{"n_layer": 9, "d_model": 192, "n_head": 3, "n_kv_head": 3, "head_dim": 64, "d_mlp": 768, "vocab_size": 1024, "activation": "gelu", "norm": "layernorm", "norm_place": "pre", "norm_eps": 1e-06, "positions": "learned", "qk_norm": false, "attn_scale": 0.125, "bias": "qkv", "tie_embeddings": true, "parallel_block": true, "init": "normal", "init_std_qkv": 0.0361, "init_std_o": 0.00849, "init_std_up": 0.0361, "init_std_down": 0.00849, "optimizer": "muon", "lr": 0.0091, "lr_mult_down": 1.5, "beta1": 0.93, "lr_head": 0.0111, "grad_clip": 1.0, "warmup_steps": 200, "schedule": "wsd", "decay_fraction": 0.751, "decay_shape": "linear", "final_lr_fraction": 0.0, "batch_tokens": 65536, "seq_len": 1024, "doc_mask": true, "train_tokens": 263100000, "steps": 4015, "dataset": "wikipedia_en"}
MLP neurons of a small language model. Each row is named by its layer, matrix (up: input weights; down: output weights) and neuron, and shows model dimensions 64-127. Each number is 200 + 40 x the weight over its row's rms, rounded and kept within 0 to 999.
Before each neuron's rows, "fires after" lists the tokens most often just before its 100 highest values on Wikipedia text that the model never trained on.

fires after: " D", " ar", " d", " St", " se", " ch"
L6.up356,164,236,115,223,194,134,173,231,165,168,220,196,302,226,223,194,239,170,180,201,174,184,137,177,199,176,259,217,174,245,162,159,152,190,178,226,162,209,220,159,205,170,219,129,137,170,194,193,167,157,245,207,168,241,193,272,205,84,153,215,257,202,219,246
L6.down356,191,164,193,208,239,220,229,242,196,217,235,147,205,154,190,217,190,158,139,215,212,225,274,196,197,187,176,214,165,200,185,179,254,156,189,219,226,226,199,129,194,203,273,174,265,162,155,198,254,198,253,258,216,222,195,228,217,200,269,214,253,238,151,242

fires after: "9", "0", "8"
L6.up264,181,116,231,215,207,169,201,226,158,247,201,115,159,163,173,197,144,181,129,122,197,126,194,196,282,173,218,226,209,236,164,224,200,162,239,153,167,207,220,152,239,213,230,175,227,191,170,143,98,238,174,131,246,231,204,202,241,210,261,161,126,163,211,212
L6.down264,231,155,153,243,192,173,175,220,207,218,184,230,199,195,155,245,236,247,191,233,185,280,279,189,193,212,189,198,206,224,274,212,117,171,234,137,236,262,171,202,201,167,221,256,279,230,197,191,242,227,229,213,167,167,234,154,190,246,195,211,215,229,139,125

fires after: "%", " a", "h", " were", "s", ","
L2.up137,230,227,165,236,199,314,171,152,220,175,255,152,124,67,233,210,181,199,275,186,183,204,183,216,187,171,160,200,207,222,177,274,215,132,258,219,194,115,196,169,217,208,196,197,182,215,286,136,232,185,231,248,174,234,209,170,175,156,208,180,144,134,235,213
L2.down137,194,199,217,162,196,191,160,188,188,185,206,278,127,189,286,160,156,214,168,229,158,188,208,241,209,274,163,220,235,162,139,220,254,204,220,229,169,206,147,235,134,170,188,194,156,174,271,152,277,198,193,183,157,246,216,228,154,207,261,105,248,108,235,196

fires after: " p", " sy", " w", " fl", " F", " n"
L6.up17,196,200,184,224,163,157,195,210,251,228,202,198,172,179,188,164,165,233,252,264,257,146,177,210,230,186,198,249,168,93,295,160,212,226,208,156,213,209,162,149,227,180,118,173,195,173,188,194,216,232,255,169,183,227,122,213,217,172,183,229,168,216,204,225
L6.down17,149,200,242,142,210,208,119,253,183,160,239,128,198,260,196,222,238,210,229,185,198,139,218,180,124,177,153,229,201,253,252,195,223,193,217,227,245,211,301,172,213,163,262,123,206,168,231,216,198,262,146,240,104,219,213,191,235,170,225,240,165,211,316,213

fires after: " M", " c", " C", " H", " A", "s"
L6.up324,293,165,213,267,230,253,227,152,271,138,202,236,203,215,139,178,219,183,233,179,171,170,243,204,202,203,194,242,238,199,219,205,137,218,216,160,244,248,224,227,197,238,125,184,192,218,204,220,279,204,262,205,236,245,229,193,215,228,189,215,218,223,118,238
L6.down324,105,201,180,143,243,199,140,186,159,226,265,247,182,118,181,232,212,146,197,126,184,242,155,197,232,198,219,177,191,215,174,129,305,218,213,243,190,265,217,194,212,176,187,247,180,245,205,213,249,150,198,164,246,237,202,185,151,174,157,227,206,224,279,262

fires after: ",", "e", "ver", "th", "ow", " W"
L6.up502,263,174,283,201,157,215,177,203,258,246,208,157,161,235,190,223,221,194,156,194,231,262,278,171,247,182,205,203,251,233,177,283,129,221,222,164,189,233,223,174,188,193,199,287,176,248,201,139,232,184,214,223,229,236,193,243,231,218,197,148,150,242,178,176
L6.down502,188,198,159,112,118,230,199,203,123,202,239,177,146,196,123,244,235,128,160,221,239,240,243,217,243,232,128,227,176,240,180,301,197,183,186,218,166,202,263,196,240,189,208,185,194,177,140,163,210,225,177,193,134,255,207,196,181,187,210,167,196,204,258,178

fires after: " ", "2", " (", "9", "0", ","
L2.up726,171,206,167,211,281,250,175,175,205,169,142,211,166,203,250,274,164,210,322,238,161,145,179,170,237,160,185,197,161,252,236,148,160,176,247,223,192,178,238,178,156,232,270,224,207,218,187,130,188,227,274,195,196,232,164,250,168,261,228,222,192,252,229,204
L2.down726,223,134,197,206,184,223,245,191,177,251,197,205,202,220,160,142,135,181,197,188,207,263,195,244,180,272,251,243,206,219,171,190,223,231,233,236,183,264,198,206,237,136,287,254,176,190,139,218,130,215,144,201,184,124,199,146,197,172,187,231,243,159,214,141

fires after: " ex", " O", " E", " Ar", " S", "r"
L6.up501,184,138,142,196,212,180,206,217,220,213,152,234,169,166,165,214,207,203,243,164,193,196,219,146,186,159,337,279,157,207,184,141,212,154,182,171,184,225,180,186,219,148,144,207,182,241,221,208,256,166,222,220,196,166,192,235,189,225,162,276,242,244,184,191
L6.down501,248,208,199,282,266,262,226,152,144,182,176,147,303,169,142,221,244,279,234,165,197,257,150,216,181,189,233,242,143,164,157,241,128,207,247,189,205,193,195,220,176,239,179,177,186,221,171,175,190,331,176,190,155,184,213,243,221,203,284,171,222,156,205,178

fires after: " ex", " in", "in", "c", "|", " cons"
L6.up406,237,194,104,210,169,264,89,187,161,211,201,242,230,230,135,176,215,201,179,152,247,225,215,254,138,166,186,248,252,127,194,195,114,209,154,213,249,197,224,176,184,226,218,87,268,222,209,228,244,181,235,216,205,238,215,202,194,179,296,174,143,217,178,188
L6.down406,233,223,257,219,220,189,185,208,266,164,201,266,202,171,144,256,190,172,276,232,147,258,230,200,195,159,257,228,222,188,182,181,245,197,243,226,154,177,204,194,169,177,193,183,162,282,198,171,190,211,103,207,188,205,203,159,141,269,172,215,241,157,213,164

fires after: " E", " S", " R", " N", " H", "E"
L6.up669,246,185,206,196,148,153,225,265,203,218,245,300,195,203,245,250,188,209,209,178,208,225,209,251,224,234,251,236,217,144,200,186,241,161,175,216,185,233,256,210,202,163,204,280,181,193,292,160,208,190,143,163,176,148,219,192,210,221,144,174,198,184,234,197
L6.down669,189,210,215,207,194,186,230,180,157,168,151,156,271,189,134,188,167,207,245,251,178,238,145,243,224,159,175,168,232,136,165,228,211,186,218,232,221,246,157,231,198,284,184,224,195,269,147,206,152,192,156,198,253,176,267,194,218,148,239,207,146,206,157,174

fires after: "c", " sc", " c", " t", "y", " e"
L6.up419,189,138,146,180,246,228,159,241,203,151,155,230,221,240,142,172,193,217,287,184,180,261,207,212,186,169,187,234,225,94,248,162,227,210,289,168,161,254,204,146,199,189,204,195,235,258,273,224,230,195,209,140,175,204,185,184,171,168,206,232,208,128,178,186
L6.down419,251,283,197,189,221,235,205,164,170,250,177,198,199,298,221,212,235,222,173,154,227,179,203,217,155,185,286,182,273,173,165,174,168,270,200,162,238,125,221,224,208,168,231,175,191,157,222,204,242,209,261,183,221,162,195,208,191,182,217,202,202,170,143,255

fires after: " c", " b", " B", " ch", " C", " was"
L6.up534,233,100,227,229,186,205,234,161,195,156,196,204,207,195,244,137,222,235,272,184,175,153,188,132,201,135,200,195,181,192,276,168,262,200,203,157,205,180,225,191,204,281,215,213,121,166,134,159,195,252,227,233,235,161,180,254,248,192,207,124,124,131,184,215
L6.down534,183,242,257,207,203,209,204,172,172,199,247,135,219,214,255,258,190,278,269,144,145,232,169,181,190,203,236,123,197,182,283,241,242,205,135,202,109,226,195,164,217,180,236,173,160,214,147,127,159,104,179,168,139,251,254,199,180,198,210,166,210,196,245,186

fires after: "b", " b", "if", "ild", " c", " m"
L2.up461,274,200,238,225,181,184,231,162,252,192,264,169,215,156,196,223,207,190,182,123,198,253,207,125,223,233,186,190,255,203,183,165,241,193,179,218,112,215,219,219,181,207,218,166,110,231,142,163,198,240,125,206,189,191,203,273,237,272,228,147,179,198,238,198
L2.down461,208,212,248,189,231,137,238,183,217,185,213,137,171,227,207,238,247,179,228,128,211,208,240,166,223,175,323,134,186,231,231,196,251,175,142,203,154,206,183,258,242,227,236,224,206,221,152,170,182,190,192,193,178,208,178,151,261,298,228,143,218,149,163,183

fires after: " d", "u", " D", "w", " o"
L6.up635,168,230,212,176,196,154,213,174,153,190,247,240,207,218,250,228,133,184,149,220,177,200,218,230,326,246,233,190,174,205,224,203,155,260,228,266,219,184,199,168,205,209,185,160,152,150,164,236,215,173,150,138,146,256,180,85,242,191,242,204,198,225,170,210
L6.down635,159,195,232,152,222,181,203,198,196,142,154,222,185,192,191,266,174,204,278,250,129,251,210,101,165,177,107,202,173,141,143,207,211,286,236,258,180,202,187,199,204,177,189,247,180,202,229,209,232,206,192,233,175,243,152,208,163,207,183,207,193,161,213,231

fires after: " S", " T", " w", " s", " t", " B"
L6.up152,195,143,253,218,266,161,220,316,206,194,237,198,161,277,232,221,255,220,274,254,119,159,145,251,275,164,193,174,212,217,156,202,231,256,245,151,176,191,163,150,190,210,167,208,174,224,192,218,216,122,218,148,218,235,177,231,228,196,200,104,176,198,162,155
L6.down152,183,164,131,250,116,250,213,227,183,190,188,157,243,202,150,246,86,183,240,198,254,164,239,166,217,192,241,148,200,222,141,240,205,183,215,174,173,256,189,176,291,165,191,199,169,204,172,280,235,118,256,184,209,221,170,228,257,212,210,230,214,182,227,162

fires after: " o", " f", "own", "ar", " F", ","
L6.up513,153,194,184,236,115,166,170,226,269,226,196,167,210,186,125,186,250,213,215,203,170,199,188,134,144,269,252,234,154,173,206,233,177,222,166,251,228,168,223,237,203,188,202,162,217,200,192,202,215,219,133,171,208,124,235,241,239,138,243,150,207,226,189,195
L6.down513,201,207,176,224,143,208,165,237,236,148,206,246,268,352,233,188,207,226,189,203,222,222,221,266,274,241,173,211,216,196,223,205,210,244,119,209,224,241,166,185,199,225,98,156,201,233,186,231,211,227,138,159,147,112,186,211,229,211,144,232,207,247,148,177

fires after: " F", "f", "ab", " b", " T", "ar"
L6.up182,185,233,163,150,181,191,216,200,215,211,245,157,170,161,209,165,187,220,281,98,249,229,166,103,170,202,275,156,242,162,187,183,176,230,287,190,230,178,208,204,154,221,197,218,182,220,229,184,291,165,139,151,231,204,218,195,257,159,202,130,109,283,193,184
L6.down182,161,177,192,235,204,153,202,216,276,166,190,169,219,217,129,241,216,184,107,171,202,181,197,215,297,203,178,212,163,203,203,175,126,239,134,249,220,259,236,254,235,208,180,226,218,276,168,200,147,179,265,197,122,226,179,166,250,170,174,226,189,204,226,226

fires after: " b", "ab", "b", " g", "6", "B"
L6.up400,237,163,177,172,209,172,198,113,174,146,227,127,188,143,197,177,207,254,237,207,172,222,258,208,205,210,207,214,223,237,112,254,182,243,294,190,193,289,189,120,202,183,208,215,292,247,231,226,225,173,230,199,193,240,167,175,242,220,173,161,187,254,229,172
L6.down400,193,305,150,216,173,234,168,229,130,154,148,207,175,229,183,112,183,264,273,191,223,197,162,202,260,219,196,220,219,149,209,130,170,202,209,189,243,287,208,234,257,309,172,226,182,267,157,269,198,146,178,157,291,181,183,161,246,148,186,166,166,82,226,153

fires after: ",", ".", " is", "′", "un", " and"
L6.up115,228,222,172,220,187,143,94,184,280,281,188,236,206,170,163,264,188,201,218,189,173,218,200,208,235,247,263,223,200,148,211,164,190,200,243,236,128,227,190,192,224,264,203,232,268,233,186,172,274,185,226,158,196,200,179,159,210,172,186,162,158,187,172,181
L6.down115,143,192,211,208,162,161,257,273,141,237,127,219,144,247,202,135,158,248,214,160,198,183,182,208,129,205,165,121,274,233,180,218,156,219,237,192,166,113,215,220,242,148,219,219,154,204,215,237,238,134,215,168,210,269,200,137,197,195,197,243,191,177,242,250

fires after: " c", "c", " d", "en", "d", " the"
L6.up105,213,182,244,163,233,236,255,293,167,145,188,189,182,190,184,197,157,214,247,239,192,192,204,198,222,200,89,226,155,190,219,217,185,184,159,224,155,206,236,239,253,199,225,173,181,137,180,259,175,177,233,165,209,243,194,212,191,220,216,202,137,248,172,178
L6.down105,169,207,232,190,176,120,268,200,194,234,148,215,117,194,207,204,193,213,160,253,246,225,208,169,194,122,247,179,199,199,215,231,253,192,220,263,186,138,161,303,203,221,190,195,218,196,165,183,263,213,248,162,256,230,187,159,223,195,232,176,206,187,232,219

fires after: "u", " B", "B", " a", "b"
L6.up84,211,258,155,231,332,136,253,193,215,205,189,175,139,179,135,219,218,212,221,271,191,260,207,163,197,136,173,162,234,163,175,201,203,259,278,146,226,172,229,146,230,215,183,220,183,211,177,190,211,231,231,147,235,197,196,193,154,197,148,217,178,162,145,176
L6.down84,150,147,163,208,160,194,165,220,244,257,173,254,166,132,172,217,218,153,173,160,238,151,168,153,182,181,188,277,209,184,190,239,182,216,162,213,238,223,203,219,267,200,176,245,280,206,255,234,172,232,162,267,220,236,286,181,200,146,184,195,220,226,228,208

fires after: " ", "ro", "4"
L6.up472,166,201,211,228,164,201,130,255,259,227,195,193,189,195,240,173,215,173,267,211,152,237,278,230,188,228,130,174,230,201,286,191,175,202,176,189,240,166,254,219,170,207,132,169,219,240,211,237,253,206,194,167,210,208,180,153,319,197,289,177,244,222,201,218
L6.down472,146,292,183,216,224,245,199,173,171,210,176,272,232,228,228,144,230,103,132,168,193,194,212,304,165,196,228,209,168,161,211,200,196,115,214,210,102,195,104,242,212,244,113,203,251,236,185,207,161,158,176,203,235,148,228,172,157,177,209,158,154,239,197,258

fires after: "b", " b", " was", "ail", "ot"
L6.up10,242,257,195,169,247,137,201,154,195,139,166,255,112,167,192,187,272,194,185,279,189,136,184,166,153,206,189,170,246,195,198,223,196,199,274,163,157,229,230,186,123,217,206,231,190,266,259,232,157,203,179,198,204,166,148,218,257,199,231,199,113,205,214,174
L6.down10,271,235,147,202,290,202,215,154,202,182,197,160,253,186,223,198,195,150,220,169,185,294,219,190,194,252,168,168,163,272,215,268,166,206,186,198,128,137,170,217,233,122,204,177,154,186,150,140,245,178,186,249,133,207,181,184,240,166,158,235,204,203,164,306

fires after: ".\n\n", "==\n\n", " or", "0", "1", "7"
L6.up8,256,293,221,213,131,138,164,189,246,191,205,265,163,169,267,262,214,169,203,191,179,185,160,290,183,174,232,193,200,163,171,233,171,161,172,228,147,152,156,150,180,239,177,219,184,197,302,218,244,184,247,218,152,214,210,291,223,183,185,177,226,257,192,172
L6.down8,118,186,233,211,242,191,159,175,244,173,254,245,158,272,256,217,192,190,217,195,241,208,273,117,194,196,220,229,170,175,210,141,216,211,173,151,174,191,270,231,145,235,246,95,160,170,127,179,175,191,179,218,205,142,225,241,210,240,222,246,167,273,176,124

fires after: " in", " of", " ", " R", "1", " M"
L6.up644,229,149,195,252,172,203,242,189,211,228,166,280,222,215,143,228,199,242,232,203,178,213,247,248,213,240,149,229,224,237,171,143,241,180,188,197,163,217,180,225,120,181,195,171,219,221,192,136,141,232,192,185,173,268,183,140,296,220,211,182,155,169,219,203
L6.down644,139,183,161,172,167,267,257,126,268,221,178,206,250,204,198,147,234,155,202,163,291,227,130,176,210,154,287,194,166,236,189,153,131,191,205,143,220,213,233,198,165,199,211,173,211,201,204,224,221,170,177,236,174,214,224,218,205,148,149,285,238,287,182,214

fires after: " ", ",", "s", " |", "es"
L6.up459,158,180,275,267,208,200,220,158,244,176,204,234,175,194,206,193,128,323,262,180,182,178,212,180,215,193,179,227,167,193,239,251,90,190,146,259,194,196,250,175,206,207,229,242,234,198,154,212,201,237,273,162,241,262,186,237,211,202,225,180,174,212,194,217
L6.down459,172,173,215,129,156,225,232,158,175,196,236,205,209,281,218,192,269,118,176,212,213,173,216,217,197,183,277,197,168,239,202,133,190,261,223,142,123,217,118,167,156,194,240,209,148,169,177,164,205,184,218,222,135,220,210,289,224,180,194,198,189,170,231,199

fires after: " g", " w", " F", " G", " B"
L2.up630,178,241,148,190,228,166,178,197,161,196,235,222,170,212,251,172,223,181,241,207,193,104,229,168,183,202,205,230,181,220,235,162,238,246,170,191,193,259,168,160,254,276,229,167,176,225,202,264,218,261,205,155,134,304,148,238,234,235,181,194,168,277,175,193
L2.down630,230,155,191,188,155,206,194,278,213,251,173,196,253,156,258,213,175,185,275,214,194,248,209,154,258,231,202,189,144,171,181,239,212,233,149,213,243,166,189,145,220,81,245,282,152,225,193,181,213,241,118,204,156,135,137,198,230,227,181,167,141,118,222,200

fires after: " to", "y", "ur", "n", "he", "o"
L6.up540,210,185,146,161,178,218,96,183,214,249,227,194,216,215,210,252,243,159,181,301,208,223,231,174,231,191,151,239,280,218,241,117,191,252,254,189,264,133,244,165,295,161,214,171,108,222,136,174,191,229,144,181,236,206,126,175,233,221,201,182,167,190,181,219
L6.down540,243,228,242,173,257,242,193,207,134,212,169,256,181,241,182,155,215,151,240,223,180,220,212,198,185,175,261,328,208,217,240,230,243,170,225,247,216,139,204,228,202,219,201,169,208,191,169,195,111,239,278,178,203,108,278,199,212,171,189,235,209,231,206,250

fires after: "1", "2", " (", " ev", " "
L6.up102,170,139,135,217,207,191,198,207,226,280,229,186,215,122,193,208,260,133,133,190,182,231,189,182,239,230,149,121,181,206,163,245,197,192,223,278,203,133,291,271,190,268,236,99,183,209,236,200,233,188,230,200,195,153,214,171,185,210,207,183,239,151,192,224
L6.down102,219,214,214,197,182,149,217,159,227,152,158,267,246,272,219,213,147,260,184,205,227,165,243,248,196,189,135,171,258,203,275,187,227,153,204,178,123,169,211,111,294,206,209,179,197,165,172,195,191,207,220,190,198,161,223,255,209,152,187,219,252,206,200,179

fires after: ".", " ", "1", "$", "0", " $"
L6.up72,241,177,188,274,199,235,199,154,248,169,187,147,134,228,251,242,225,168,189,238,181,172,150,183,224,242,180,197,171,240,165,164,144,229,225,217,171,157,263,225,195,310,139,204,237,212,269,162,245,222,203,130,271,241,138,172,182,131,151,186,289,202,198,243
L6.down72,235,175,200,186,186,232,216,237,234,152,267,280,240,241,176,263,131,219,175,205,233,198,175,229,155,160,122,235,221,186,251,215,168,218,167,185,191,187,239,209,253,233,199,224,123,184,203,218,224,197,261,139,219,112,157,228,173,250,199,273,198,256,242,121

fires after: " B", "ot", "b", "ra", " O", " b"
L6.up414,219,204,163,251,205,141,211,163,245,201,180,216,174,125,198,234,200,212,197,282,195,135,191,218,148,167,225,173,183,140,188,210,198,306,217,197,261,240,266,135,181,226,190,215,208,209,175,206,248,193,213,203,197,222,202,167,197,226,119,160,207,208,158,136
L6.down414,153,219,259,138,191,247,250,184,221,245,169,163,168,224,152,250,156,196,225,174,149,175,216,198,225,253,189,143,129,179,177,235,174,252,200,242,139,217,150,245,181,158,160,255,224,151,264,203,205,205,122,212,163,217,284,229,166,210,198,178,164,229,271,208

fires after: "0", ",", "H", " B", " a"
L6.up444,277,156,248,243,190,178,213,206,160,195,192,192,174,145,223,189,170,196,164,241,226,309,285,237,208,107,222,239,210,191,201,195,229,114,194,179,149,234,202,208,190,171,209,253,127,232,122,144,221,230,147,93,195,180,258,160,161,213,217,235,201,133,230,219
L6.down444,188,185,199,119,239,184,196,253,126,248,145,251,191,168,211,264,230,218,250,211,125,177,180,105,190,214,176,140,196,265,249,231,236,260,135,273,236,142,201,243,230,189,240,285,228,193,211,209,239,177,132,265,145,214,290,173,217,236,202,157,172,160,197,174

fires after: " D", "on", "our", "ro", " d", " O"
L6.up601,200,182,213,104,154,162,166,150,185,205,172,176,132,220,168,176,223,219,170,157,243,246,329,161,191,173,177,194,279,189,151,168,208,200,266,164,179,218,210,206,208,161,184,212,197,190,257,267,197,223,210,184,197,191,195,197,255,184,269,258,188,148,302,177
L6.down601,116,230,169,250,215,163,154,139,273,201,183,226,207,176,233,123,226,218,120,171,177,160,208,206,155,205,250,211,185,186,229,109,208,154,211,210,134,208,174,223,155,176,278,148,167,189,170,134,152,179,257,167,161,184,219,205,236,187,216,178,199,165,197,173

fires after: " ", " the", " G", " g", " The", " |"
L6.up150,214,218,174,155,137,152,199,259,312,181,180,131,111,227,192,262,176,253,185,232,296,234,233,234,205,142,194,172,246,214,238,218,146,195,183,185,184,197,282,162,188,228,118,209,144,182,164,204,193,215,232,67,194,161,193,183,220,146,259,179,161,216,245,234
L6.down150,167,213,157,251,188,277,108,209,230,184,295,186,186,217,244,111,161,201,246,247,172,199,134,174,150,244,159,194,187,198,221,183,169,227,201,233,173,203,243,232,180,259,213,135,288,196,216,192,253,198,204,257,230,270,165,181,260,200,190,172,238,149,232,166

fires after: " in", " the", " m", "in", " of", " A"
L6.up12,184,233,184,169,151,204,141,131,260,199,168,212,168,265,162,197,247,285,200,156,247,233,195,216,224,149,219,273,214,233,190,159,200,289,216,123,173,216,172,182,167,250,215,147,256,212,200,124,209,245,201,254,249,218,118,212,215,268,196,153,235,194,174,196
L6.down12,259,208,185,138,213,236,201,172,235,186,224,190,168,240,197,208,105,132,239,199,254,222,232,232,217,186,227,192,174,190,180,174,276,169,224,220,188,146,168,187,251,191,160,170,167,173,231,186,139,183,164,257,183,193,197,236,206,136,169,235,209,204,170,212

fires after: " ", "1", "v", " t", "-"
L6.up514,146,171,190,301,220,107,200,199,194,189,218,187,217,175,203,239,283,255,160,271,165,220,212,172,152,218,132,88,289,249,164,222,285,203,222,174,162,208,144,270,206,228,196,202,229,177,175,251,203,180,280,152,210,256,163,203,199,226,272,188,252,177,242,219
L6.down514,191,229,151,191,195,333,159,250,188,190,189,215,195,221,147,195,217,192,253,150,217,225,283,200,306,182,172,254,137,266,261,149,193,274,191,235,189,146,288,217,190,270,224,188,208,180,149,210,264,173,192,219,266,206,247,183,228,167,195,152,116,184,134,152

fires after: "ord", "ab", "w", "b", "f"
L6.up676,266,151,197,158,178,228,214,214,147,248,169,187,251,193,185,160,237,192,198,190,252,157,209,215,250,228,138,192,165,226,198,137,107,266,220,235,185,161,179,209,179,185,239,197,251,171,195,225,297,236,157,133,252,213,168,158,210,147,195,216,223,281,268,236
L6.down676,156,226,173,215,201,212,171,220,223,233,174,133,226,175,160,261,230,244,173,168,223,155,187,198,176,187,196,152,156,154,163,182,212,203,154,221,101,232,173,263,193,232,205,216,205,212,188,278,213,186,230,235,137,265,239,303,198,269,121,176,178,167,201,160

fires after: " R", " P", " T", " E", " I"
L6.up600,155,180,258,167,221,173,196,108,208,225,239,207,172,189,244,292,150,165,230,115,234,112,196,185,210,277,178,191,162,228,226,273,153,119,195,189,198,171,166,190,206,191,176,222,237,159,187,252,179,201,145,158,254,199,228,175,232,232,180,199,229,166,193,222
L6.down600,245,247,221,262,143,165,227,249,156,177,197,218,179,280,210,174,222,250,95,202,254,259,204,242,259,205,187,191,212,156,169,219,200,199,382,211,365,249,198,186,184,204,259,214,257,182,173,151,255,171,205,184,166,191,194,231,154,165,228,140,194,192,195,251

fires after: " Ch", "n", "el", " d", " ch", "w"
L6.up726,135,210,208,169,215,132,146,220,162,231,246,194,197,234,171,222,176,210,245,155,141,98,171,194,211,210,228,191,171,274,150,264,205,232,274,175,173,243,248,203,235,146,192,166,159,232,221,176,110,158,255,101,160,252,202,207,252,211,156,185,185,254,196,198
L6.down726,195,240,203,260,229,119,269,142,121,138,125,230,173,209,190,254,217,196,154,242,148,203,124,225,278,196,199,176,196,116,211,209,174,204,200,205,191,160,186,243,177,172,172,271,184,194,200,203,196,223,237,222,208,260,167,312,192,149,266,246,243,234,239,196

fires after: " J", " R", " v", " P", " l", "in"
L6.up554,136,126,179,146,257,227,139,133,223,122,249,181,199,200,240,295,173,182,335,199,193,225,147,242,233,148,236,174,160,227,176,239,209,211,214,142,240,192,190,230,204,170,206,114,181,174,270,261,158,162,210,271,203,193,189,173,200,221,215,226,222,163,131,124
L6.down554,263,266,204,178,250,175,198,296,165,273,196,225,162,212,239,209,226,183,133,156,109,265,228,282,159,85,159,217,198,198,226,214,133,174,148,230,248,129,190,197,172,253,184,230,177,225,169,218,270,167,201,155,149,197,267,132,226,199,204,187,226,191,166,217

fires after: ":", "h", "og", ",", "c", "il"
L6.up440,237,156,184,156,213,156,282,181,218,157,173,146,162,108,283,236,220,117,206,255,194,257,182,127,146,206,201,246,312,168,214,182,156,140,216,234,138,161,199,165,201,144,230,249,225,248,209,218,190,185,189,212,218,184,199,274,153,220,218,178,130,138,203,192
L6.down440,162,202,216,226,207,264,183,139,248,200,184,262,246,245,191,202,211,220,250,222,173,255,225,257,154,226,160,221,226,215,263,193,207,255,193,221,155,289,186,255,204,151,156,179,154,175,273,210,244,202,130,233,199,202,201,207,216,204,177,216,184,158,186,182

fires after: " M", " f", " ", " m", " a", " had"
L6.up296,151,138,244,196,245,264,168,233,209,207,197,249,131,188,212,182,243,232,227,173,144,170,185,214,206,258,138,197,155,251,135,218,136,188,222,156,196,136,244,254,185,234,76,174,185,174,222,252,233,160,179,179,193,212,120,228,243,157,301,250,232,147,150,239
L6.down296,234,231,137,195,161,170,216,212,242,179,279,281,223,175,184,204,260,152,241,302,195,160,172,208,206,193,172,255,245,261,156,165,238,201,177,211,266,181,208,249,227,235,253,172,163,151,156,131,261,149,236,182,215,209,152,189,76,207,238,160,203,204,206,215

fires after: " c", " sh", " C", "c", "oc"
L6.up69,205,213,227,160,216,177,276,172,231,182,149,198,187,244,99,181,275,167,235,251,245,162,177,166,156,187,196,178,208,175,245,270,93,139,253,182,162,215,199,167,168,197,260,211,163,240,223,250,233,214,239,228,301,279,165,221,155,192,241,143,157,201,131,252
L6.down69,246,208,205,160,219,203,242,206,206,275,190,226,220,103,206,191,207,168,234,230,224,189,139,205,212,211,234,198,160,182,203,107,177,267,221,163,209,119,223,231,159,202,135,176,230,165,187,166,234,284,244,161,232,214,227,194,175,168,186,229,240,187,227,175

fires after: " a", " ", " de", "ed", " d"
L6.up70,182,193,213,216,229,241,188,214,255,158,241,225,266,185,198,234,171,238,205,197,195,187,181,234,190,186,183,184,212,179,264,281,268,269,204,209,136,184,121,267,244,226,284,196,231,166,179,200,173,162,175,116,205,132,112,173,240,119,221,152,250,167,162,226
L6.down70,183,263,199,212,220,198,158,178,173,190,202,232,175,167,209,195,210,169,187,237,302,205,292,286,235,273,221,132,159,243,206,214,210,248,118,203,181,167,201,275,181,195,162,178,216,252,233,270,204,155,168,250,196,130,205,242,180,188,224,188,195,205,194,209

fires after: "oc", "c", "ac", " t", " c", "ort"
L6.up153,188,230,215,228,269,232,255,251,229,99,149,162,200,189,161,241,186,162,276,196,250,219,131,204,238,155,129,174,278,140,176,219,136,255,172,183,266,207,186,139,202,211,256,127,221,246,159,259,182,252,142,251,196,236,184,228,221,221,210,186,180,152,209,187
L6.down153,217,123,256,253,187,172,206,263,124,248,205,210,168,234,215,170,187,293,201,137,161,139,217,248,192,221,218,170,281,203,219,178,178,155,256,219,214,122,279,210,160,130,227,243,216,171,162,156,204,134,216,177,245,189,242,169,254,160,177,128,245,237,133,227